Weights of a small transformer language model.
Architecture: LayerNorm before each block, learned positions, biases, tied embeddings, attention and MLP in parallel.
MLP neurons of a small language model. Each row is named by its layer, matrix (up: input weights) and neuron, and shows model dimensions 0-95. Each number is 500 + 40 x the weight over its row's rms, rounded and kept within 0 to 999. Numbers have three digits each.
After each neuron's rows, "fires in" lists the words (lower case) most often at its 100 highest values on Wikipedia text that the model never trained on. A number after a token or word is its count.

L5.up41:540471530457528460512483527608520472498445550573513537526397452508466504522502478505523524471431577492543415582516507518527499545471450503505488503469520552540605519529513483508514477448503547550513502481543498543531489457480491473519532470503532442539511505518462521436461546483445509469
fires in: "of" 38, "for" 8, "five" 4

L2.up1044:495512472525486484465460501550525537552486495479480395474446493479470450538543533436496553538456501438547444519485531531556500544555450542498520502470584456468508493475496512396531484448485511500492507530467499494510452436489489607472527496502519490497446524469422455515444469480520513555
fires in: "his" 34, "their" 20, "her" 12, "recording" 7, "record" 5

L4.up236:454505478548472462506513498454468518404470498487509541505519493492520480540521498509455482563544373476579469535486505515387464467476494487537498498530533504427565481552477479460536430493507453523509554467513510463561510505422481551585484491520490481441465436502425467521536578487474477463
fires in: "for" 91

L2.up825:607469492487526449510546556518544495463480521580497598532470436510460529496520552524512476510486525511507469525522466473453471487509518552528572494545433526466477482492561432513525537503517445482472440432585511529488509454486531497511523498447484497476517493476460491465520508511530517496
fires in: "also" 24, "team" 19, "no" 6, "current" 4, "teams" 4

L5.up1144:512465490487527514551528488558503563506460499508537502386522527501518477504464460456442394527502542472539487505488497485470499483487489527514481465546490555467516539485510442506518484462490509538481472516441523478481534475453490447528500512465543504445403500479530468500543503429354520518
fires in: "from" 37, "between" 20, "each" 12, "after" 8

L5.up845:484479502474489518508468464516422508544507505501526515536548470425577448531523486553452524457484468487581422513520455513506477498560459532495464472448523504480490458490476447464550459505479534549540494515454538466533532505450529518532567467500484469552513445461489481520516507459432418538
fires in: "the" 24, "as" 16, "to" 15, "after" 12, "of" 8, "that" 6

L2.up1029:449529481521408485465447474660451499512504536516603559519525439451518497469501409436473456508448483439550531541494507523431473528498479533488474433518504448532554442506529510533464520449540516469552489539477470486523562496464601500514506523526499474544460547461495465531549485457467382558
fires in: "years" 21, "year" 16, "january" 12, "july" 11, "september" 9, "march" 9

L2.up1082:465458481474538503550431524548560533575426523467536538433478473455526515549473503500476465496484498471563495545491530502540489505528461457583514470472463497497539559494573501478531497492535423501481534502416445548503463471528504484555547475514495490544503535431441540484547451485453525503
fires in: "place" 26, "medal" 13, "game" 9, "just" 6, "well" 5, "third" 5

L7.up1531:501490481500451533464505536477493512498506409510468500527574520515503498561512461493498501542384455532502508582575465559554541548536556487539488508501510467487499509476473509500516498495538465483465503542489463531513439479517498547571499528493539439540544518464497502434563552448536514516
fires in: "of" 35, "and" 11, "computer" 4

L5.up1:523475483467473486589553532507486446539534516563520479506491489550473483501596454501525476492485502470532478515533479481548548511493462565489447556486526556432525467544483497510549451482478496540445551460501524464561491462471511545511571434494538482577521491479471423447527503442492474493
fires in: "but" 21, "an" 17, "however" 9, "another" 4

L7.up802:487429491467460490411549517577515463502524515524528556516515517489476460581584497499524470490595506472495486541491546515534494547499539523471407540509430436470492531521483453535496496435490501570466453478463505511513530480472445480485496489533478533508481478541441443517514486426470519525
fires in: "of" 73

L2.up437:412496441476534536471459552480532605545427479476483468462476476461566485532553505513469500543455504453524462477488506531525480484475463493506539422579472470524521457474484465495520536481537526534473511465500447462505534530486521512515521564456520490566551497473431483445595523449416502476
fires in: "he" 40, "party" 10, "who" 5, "soon" 4

L4.up457:543477499560534509441446493419496548490535478442554481545488512446526467465530481504505461585548470392484502515559476454502492538461474516493502528506509442517482546545485517498478489560496511533524563580476528512602502465510484546503504510540505540528499419449418472540528494538455441486
fires in: "for" 23, "as" 20, "party" 9, "is" 4

L4.up517:576521569496492463433472471525503557523502484490507469515423505480463518513566538485528496548533554534504490509474549479479495474482512468609531476519510506500509534529490529334557441504494482496519560455494494462430505451544428548471482463568505581485532485497451429471494498433538449543
fires in: "her" 32, "him" 12, "his" 10, "it" 7

L5.up316:525488460474597429528543475553376490449498534514506528491491461492500515529544528465465476460540600509454498452452456493448462448473614503496408480541518514527511503470469461429499389488519492551496553503513498510495535501498481575519502489541478592441511531545490508537488438545454466428
fires in: "of" 67, "the" 15

L5.up579:531421450517417471445402508508458552534591572534498544515473460517561493491456437533479514441455464476497442554467529593504491541505509495505548479513543475535497464520530531514499567529543492494458432491451463490533584500503483475511524460560504553444481571479443557439539501508498495523
fires in: "of" 46, "agricultural" 4

L4.up22:501500498482539498513466525487494479563494473484494541535493511472556479463531507541460543575419571451496453505474553488439529521482514494445471478530468515499599571572519406579572484506491506503458520493547499484482496481463525518477504500544473520530526493491443524436485515558507482527
fires in: "some" 13, "or" 13, "several" 8, "which" 8, "most" 7, "many" 6

L4.up1081:499516535460523495418422510596481521515486549532565556526504447486473493547491456453501532509471541451570460515507510529551484484488578492552428517516536547490523536520489460530507499433503493509456523543424550521491477493490471500557566518483500525464482555491495476393560462409474494503
fires in: "by" 69, "from" 29

L2.up1383:490448428531417458542517514552523528538533509454507567514540477461535440494464474518523519530390486460499502495557494520446498487485512529521513502491502527556541539501481528475540445490509472561462520525451481480523569514463550463557490479517465488573522461442491524551583496493563506532
fires in: "than" 15, "metres" 9, "met" 8, "sold" 7, "location" 7, "based" 7

L2.up1535:528473551384498429501467507547432530545493562534554468437525479481542480494493511487459465536453552493528498535430475485448538484563508507485504540501459522492528523487437473552580452478491436509485565447449523498463587465462591527457518450557501432543516511463433495521500492546548494509
fires in: "most" 31, "more" 26, "very" 10, "large" 8, "major" 6, "some" 5

L2.up1270:439449542548524495498440480473457525519537557464514560496521449516446446495477477504476495471418522411546478500484547496553500478504494543524482490523486524456459530502480545517543500560568469527468494533448554520487434555495534579522560465535522511512470502476473539576489495561452523490
fires in: "for" 28, "known" 26, "such" 5

L5.up829:488486597517472453461476463526506475456499474547528492523505512467520473464488467518518489485503539481563370498475567595495488547455450470491508484522489458445492522523544518510527456436489490538476459480528470428462569498529469488527538472555526459558503519498412498425459544492509483490
fires in: "of" 44, "no" 4, "under" 4

L5.up1263:523479501551472463487481546465551443502458501486536511529460485470509495559496492532391523504431512444510461543458520460459529571517477475519520479514499472571573583492449524519476488478527410521472501470455470509569469505534488530497470474503524461550521567511513561408446469510515497527
fires in: "was" 25, "were" 16, "not" 7, "at" 6

L5.up221:468500526484520498477491520498475470534505446567459468528517467505471460528539509538500512542504476469560462547506513429539510480525444433533435507533534545525488489454535473572541573523539478527473542490523507510472525509429515524481598501537441468541520475492466522539498507467434481481
fires in: "he" 57, "who" 9, "she" 6, "health" 5

L2.up1355:493513518470491481487548499503490506483516509476518484512446453415511449454520444470470493434545472548564458572456496441494482500517536474488522490503463465477508528519538552524484551524548518563477441508506459503539466447555501502582538432513486504451457508453495477485569493488460471501
fires in: "of" 17, "total" 11, "mi" 7, "summer" 6, "in" 6, "turnout" 5

L4.up1099:460467449522437485485519500586481468456480513486499582494469487477510477490494469477414556541543510478500452511494502459495443433463426502499439508544497444572582529537500477461546489514486471504524487445533547520581428526461483514589483476529447471390548520487518495532465520508440470472
fires in: "the" 38, "or" 16

L5.up826:492482454522487460450483481449482475500536546445519508563535503440517479500540494521491550534477513437523448499528536558426429544530458495487512442476576514464515431538501498489496479517560498516504484517441507518468468453477438497501549504495502460528504520526481467482509539425450491534
fires in: "the" 47, "his" 10, "they" 5, "her" 5

L5.up465:429450512544469499435466491528432523521449522511519536537437455507518481555449501466429531453515433510543453528433475474507466463526474584546481566457482546541536516472496483469510488483474552523446507527467550516525514531535502519482648496552464494501505581508492509479547533473453504492
fires in: "of" 58, "early" 4, "following" 4

L5.up1434:544493516448547507418492538523522476563473571550488485595507458452456452524482560524514518504439502552545433524542522553545515534542486524491445554467455512472509491498529480514543478419515488518483461556513496503473569506517580423560577502594463544559449555492519434429517488491514555512
fires in: "of" 88, "called" 4

L7.up416:524488665456506502600469631553497412540477457573480485490515460454438492510548532547531502538444474479546527502503484539502495443460509487493482512502562552435510469502487520432547446469487495518479545518464556525514484478507514520557540465491509549512489516442443514420535537480514423494
fires in: "and" 51, "but" 16, "with" 9

L5.up1186:495493506497528505520515515533525490509453530565523510510531466446556475512500444488421464476489449553502507507494472559529482501403501513443473550552532470393533484500524483495514444516497481498501510411435505498524503488571491488553500487484550539504457581461447465436534494511537490537
fires in: "and" 75

L5.up306:543459533418461465472482528493506509524518545481557537513445511443455509489447455488456582488478520460478391539534475455520478482533467549419499516531537464525569473524531473533535493495526594531486489505459468506504490522497467486566556459510515527492483617542482451453536536487485521475
fires in: "of" 83, "code" 4

L2.up613:551467534525540541537476526438467467478496500509497600534456462525516478554437513471467500516457534444551468525463412451526524461533535473547569515585414488471460503499481497497460529559541457521491445505522510541598426569484498553569528555503472588559515557415496533518478529555474471534
fires in: "also" 48, "later" 12, "medal" 9, "teams" 5, "even" 4

L4.up519:502477487540421425542529467486467510556528473502476525520486442535478456574485446536351421542479455456526483538478489508457486497455426538591479480510511517471591410512496422519541487518508472513482612505495624459519478483501505525485545407500476520501489516467505551501451520539451503492
fires in: "or" 47, "to" 22, "orthologs" 4, "may" 4, "origin" 4

L2.up1358:505421550505521528485398495508458438517466505418477497462469496533491457548419500488462518488515507457566468535456534485580552485535523510559506479507509455496388537557430452549566523517598447510423460531476526541489409512558526558550554484544448492462483507502499512538529532519495516519
fires in: "of" 31, "name" 17, "code" 6, "information" 5

L5.up299:488497495502507474456442492530412485508520561511490522487476526488465494492501497482443493581545540448502481538525507422535508434480504467534457443518511550481604544481512483535497451509495545491525512461489506478586488456537534546583491549513536561456450529544444516476459543560461477455
fires in: "a" 30, "and" 26, "the" 15, "that" 12

L4.up828:518497511436453488506461509539495535529493523530521502532473431453570468487600507430512510464570576524514429528576512492530445474532458542556443499493525483539517490523521497412516458558516529530507479509455541507462519491531443576475545497530495546489472591516366436588525460472485449573
fires in: "his" 31, "and" 12, "her" 9, "their" 5, "death" 4

L4.up705:575509538478493425422494510499445484550462564510464551483512510523517477460626444518488516527451438477521428517480499506466437411489423427442454485533523504530573463525484498543499490580496581543495594594416511489478421552431507462521555460536498501533480534478388557559511556538462442515
fires in: "on" 20, "and" 18, "following" 8, "early" 4

L2.up49:510444524488527501475547543549446548512522549525462517535447451485531430540540512452551445539439547480578450475529601491515543592475516522510479545493502564428495519559553546504561439506539471512450538462469535541505494527519501445465495519521507515533474491491535550557532474492556529499
fires in: "known" 28, "such" 26, "different" 14, "married" 8, "based" 7

L4.up345:572463542472544506490540499417466518545535517543545482514457465500513432566482497529512486523398457472556475496560517518461420523484535601448466522513529416447551516521472522550558479485476539497511510518479466477537511533521557460509500457520454488527454463423453434500556479539525574546
fires in: "such" 15, "including" 11, "own" 11, "known" 9, "include" 6, "included" 4

L5.up399:478422485489491468487488466514538491424526486488563532524462531482503500484468539464439435553498455435542529503436507552460453502458549518567505439518525486424529505536491496382532528472505476491508478444468503461530529466524490519520518468504448437493514578494513546464514579587455466461
fires in: "for" 36, "by" 8, "such" 6, "her" 4

L4.up950:511458548451498489487497517488497487527507478480430565582473458451493462528543448460478526451455541500524440552453488528474528542531506524512482471502576479503502494513448460476493429552515463507492470473462594417535489471568517530556607483547453481505451506476440481443532504478428530479
fires in: "of" 94, "off" 5

L2.up1010:501500497548524480448524495557484588465502515596561506497480434449468502539568533499480494550451570477505525535567515584471488495514532523585487515508544458482619466460479488408492522425502539492512501494425567503529555495472528537515538548493500479567517510445460504468492482440514461496
fires in: "by" 54, "from" 13, "in" 9

L4.up1258:597492504522481522472478468516409509534522490544463500490458491497498447559566483529473489441481476427489536510506507507441508532462436532466457476454476447510442526519545516460539523501495495507493550547481500529475451499482440504557487481562409527375518491404517536532569500566393494490
fires in: "of" 33, "the" 32

L5.up1218:500475600475525466484492529496515441545482525547457501519453528503429473514504528519465614540602520564559461503527501460457520510533440488538499549468507551417582425515541467461520457436519499502510531455478589516461494464472513480447527525505494402541487519453498473467490565390510498448
fires in: "a" 56, "according" 4

L4.up1393:534538536531541535448505506589493499520457480506481505488491547462465466490582515493470500561497508409524449516520486526465492546507508487464507533432505538465526498476484493480536501439541498536545539484480516453490531411470565452435559503500528466511475499514478438479492482444505414557
fires in: "a" 37, "the" 19, "as" 10, "and" 4